Part of a small language model's weights.
Size: width 768, 12 heads of 64.
Architecture: no biases in attention or MLP, untied embeddings, normalized queries and keys, capped logits.
Training: a variant of Adam for these matrices, 1518M tokens.
MLP neurons of a small language model. Each row is named by its layer, matrix (up: input weights; down: output weights) and neuron, and shows model dimensions 336-431. Each number is 500 + 25 x the weight over its row's rms, rounded and kept within 0 to 999. Numbers have three digits each.
After each neuron's rows, "fires in" lists the words (lower case) most often at its 100 highest values on Wikipedia text that the model never trained on.

L4.up328:497487504519553504475461485473460531484533462512514499478473498507526563513517491498508523505481504509549527520481490462499519503551469530487521473534465495471477483470546518470495474546472504498487504501466511476503493522487524497503529515547495505497487522487531493495530494503445497491
L4.down328:506479461500498506522517526498510526484508523499504435488552510509480487486511516461543524492465494499507483473520475513447516529540464507521505543527484510494496484448481446510505511522499495484449483513491506524486537511488521527538498523515480443503495507517487503510461511511492489487
fires in: "to", "and", "in", "where", "as"

L4.up1231:511508522498458490476481487524492487482479493476522481497436475513492489502507499492587547554508462520474524491469518462516501494500469535492469489521503524508503500545536510477526451593563523544501538481490472494496487539448519500522486547442458532549464484490500498522464475484532537490
L4.down1231:510471487519511485465483485490523518520504503465515486517506498484507501494503483484495501506500502486522519449545465503492484472486525487507485513482491517524472470504495474552536544504488490503521540546487516475498479579480520507518523517505497490516528533515487493521506538489457495515
fires in: "the", "to"

L4.up1658:483520525532501518490477488554456476494472476526495525513508468483513492512502508500499504503498495480510510524471550499514511536529501472519491515536471516483491508503525534424537472498498533485469487509479539497493522537491503524545524447487507491511528496522523496532528482498493476504
L4.down1658:514471512497479500474495536518510520572511514472507478494517517472489528481472506507486471518498508528488501471479445538488526464514501455503471525526514524511471479486470503512475463526481529501525489486491520504490487477462491476539528509489473487512539471490489470558515529486483480523
fires in: "where", "and", "when", "which"

L4.up1525:536503457515514457536492501525482485487492480460508502483465458507530502480473504512501501499501501515468484478461503492513475507515490483463530471569504513486515503454498464498546494532513495514492529479475506515539474528500465502484516463517506489501467488501493528505511474509464510424
L4.down1525:466503513469482494481487523491495476521464471525493513511480517509505505452493486498505501459508477461459494521473482527491521526521501479497473487537538487539507526514462513501479506508506496499532498506502521511527535500479540457443506511453486504472545461493462486478456513485521519485
fires in: "the", "a"

L4.up1513:475536514478500541474499483531532488461464499492477500446498493532534496494501485495485514501499484464465480517482525514550523485530486498471510482509488508576517455519506540514499462553465515544529544412471441496513489527531482448487526555462514516505492518515520522544460481472503532509
L4.down1513:492506497552541501489494499498497491464539461528470527488479488562500506440481479511497504511511540454485494467528524484472507483461500456554551443523514488486511502486510485508499502508510530502471485538482481500504495529482578513515492500530540495504497491497491491503477541500506547504
fires in: "the", "in", "his"

L4.up764:523564473482489503507498494494467464493466487439483484491498477506518479464477526539497521525480439569495457511493495511520499508516511512478523474573496490501490444510522507480543472505518489501515525509505478488508537536484496485458533507473524505507483502472522479492494494500499492501
L4.down764:517473457472533474486499482508480499523470463526482486489492497495504502487483455516507515486500470487459506481532519528457513513488502505524519523526535520516516466472498498486512511523477527495467482561527489488541540531519469497507475500460497467487501491498534496493488521542464467491
fires in: "the"

L4.up1152:521451502540471484481452465506459519506498464483519501508506529463511516510511472488512521505482445475502538486502504516518492477523475477461515542502516492498485499469545516464509490523459463496521533515484513464452550421522495537451530509493517457520505499485535508525523469471470503526
L4.down1152:520471542502484519522485505472473531483524491517539457513487506461495524482534492468494491452504488556496532526522495524488495487583541455520477520509517497513478514504496491473488500489506458495536502519467518579489555501475449514517511507480455519494524465480497478482510488495524482509
fires in: "then", "and", "to"

L4.up2916:525477545553485524442519468508510509507471463510525508474544435508537487494487512499549527515529467525490523505493499485515476479470555530444529504522508499535478455503511522555490474498494511493506498500494464488497529465510466513472501529509526517505492505490523533482546498470491519496
L4.down2916:466474545481546482506538471492492513499468495501466525469445494509452546497486521514513476463501472485490487512468466516469530509508518489505460481504458502522500483478511534512489487509508501518539461546512479499530492506508509552481441478524528456525510517477475528489511515503464526528
fires in: "royal", "national", "several", "many", "main", "of"

L4.up1221:502516499495512470454516487481487484510498524460526500478500518486531465471490513500534562556520488489494485506494457505539519533497483523503552464554465521489516505542515545517452474520519560526466473482534530484524533511502481533463529522471500474500517505473480524477496519470458489488
L4.down1221:534501499512491456488509482501484470497473508456483508507505507537520500475479468483518501504487494516479461473498483553490550495471463490534513520523489533497468521513458504511508489493526445521498504475544479484473535477507459514483520480490507507473485499511454497477491486518491511475
fires in: "by", "the", "of", "to", "from"

L4.up16:514532493481503529487496459515484496499482453502495499445496512490513527467504501481534476505521501456502475526480544480569479516514486546459535464562471513515468502507513539485523458539488528445499494495505440504469527519519496508533486554463523492481504534500481533507475514512472525503
L4.down16:507486484441474496489502492527501449476496482477444469499539476494506461486503522510538482482502493485486491475498533494453530509529530503502479490515506504533526492504502492499522490448487524523515482506528526517529523475510526523515487512492515520490497523500520518467509506486552455513
fires in: "in", "for", "at", "as", "during"

L4.up3052:514482517493517483471454508465481552523514493467516530483519534534549508445514518473466571510556467502511491502516479471508503500499475477473519519452473501523492487488534464499565487503468501470578509472522505523486539546452475485509502519448483474533488524515530568509527510510512493478
L4.down3052:497486467488511534525526492466477518492499502497476500547501471527454463478488449507491479496458481503496517451497498503512516522489508488545551518518521474528530516510476462523501470515492504484483511520529489501518484520494544504538458542500445473517496468533491490482528450509536483479
fires in: "in", "on", "the", "of", "to", "from"

L4.up2389:488519491510521551503515493528505492540450498501511505534527496472521518453514469517510543498449485497455516476514479461507493521531516500519518453555499491520494517490512549493517487518557508503484542494490538475508516497479490515549510520473483487510478510498545517498465486498495533492
L4.down2389:510475450495530505515487504496508447530536450501507495501539488519522506520507518488446475470480534462482488486500515495502505506447554529508491499482481532482519462477517518523529536503492476507463517513490536516464505519492478505492475494512519475467454482509458523520491510518466479517
fires in: "the", "his", "and"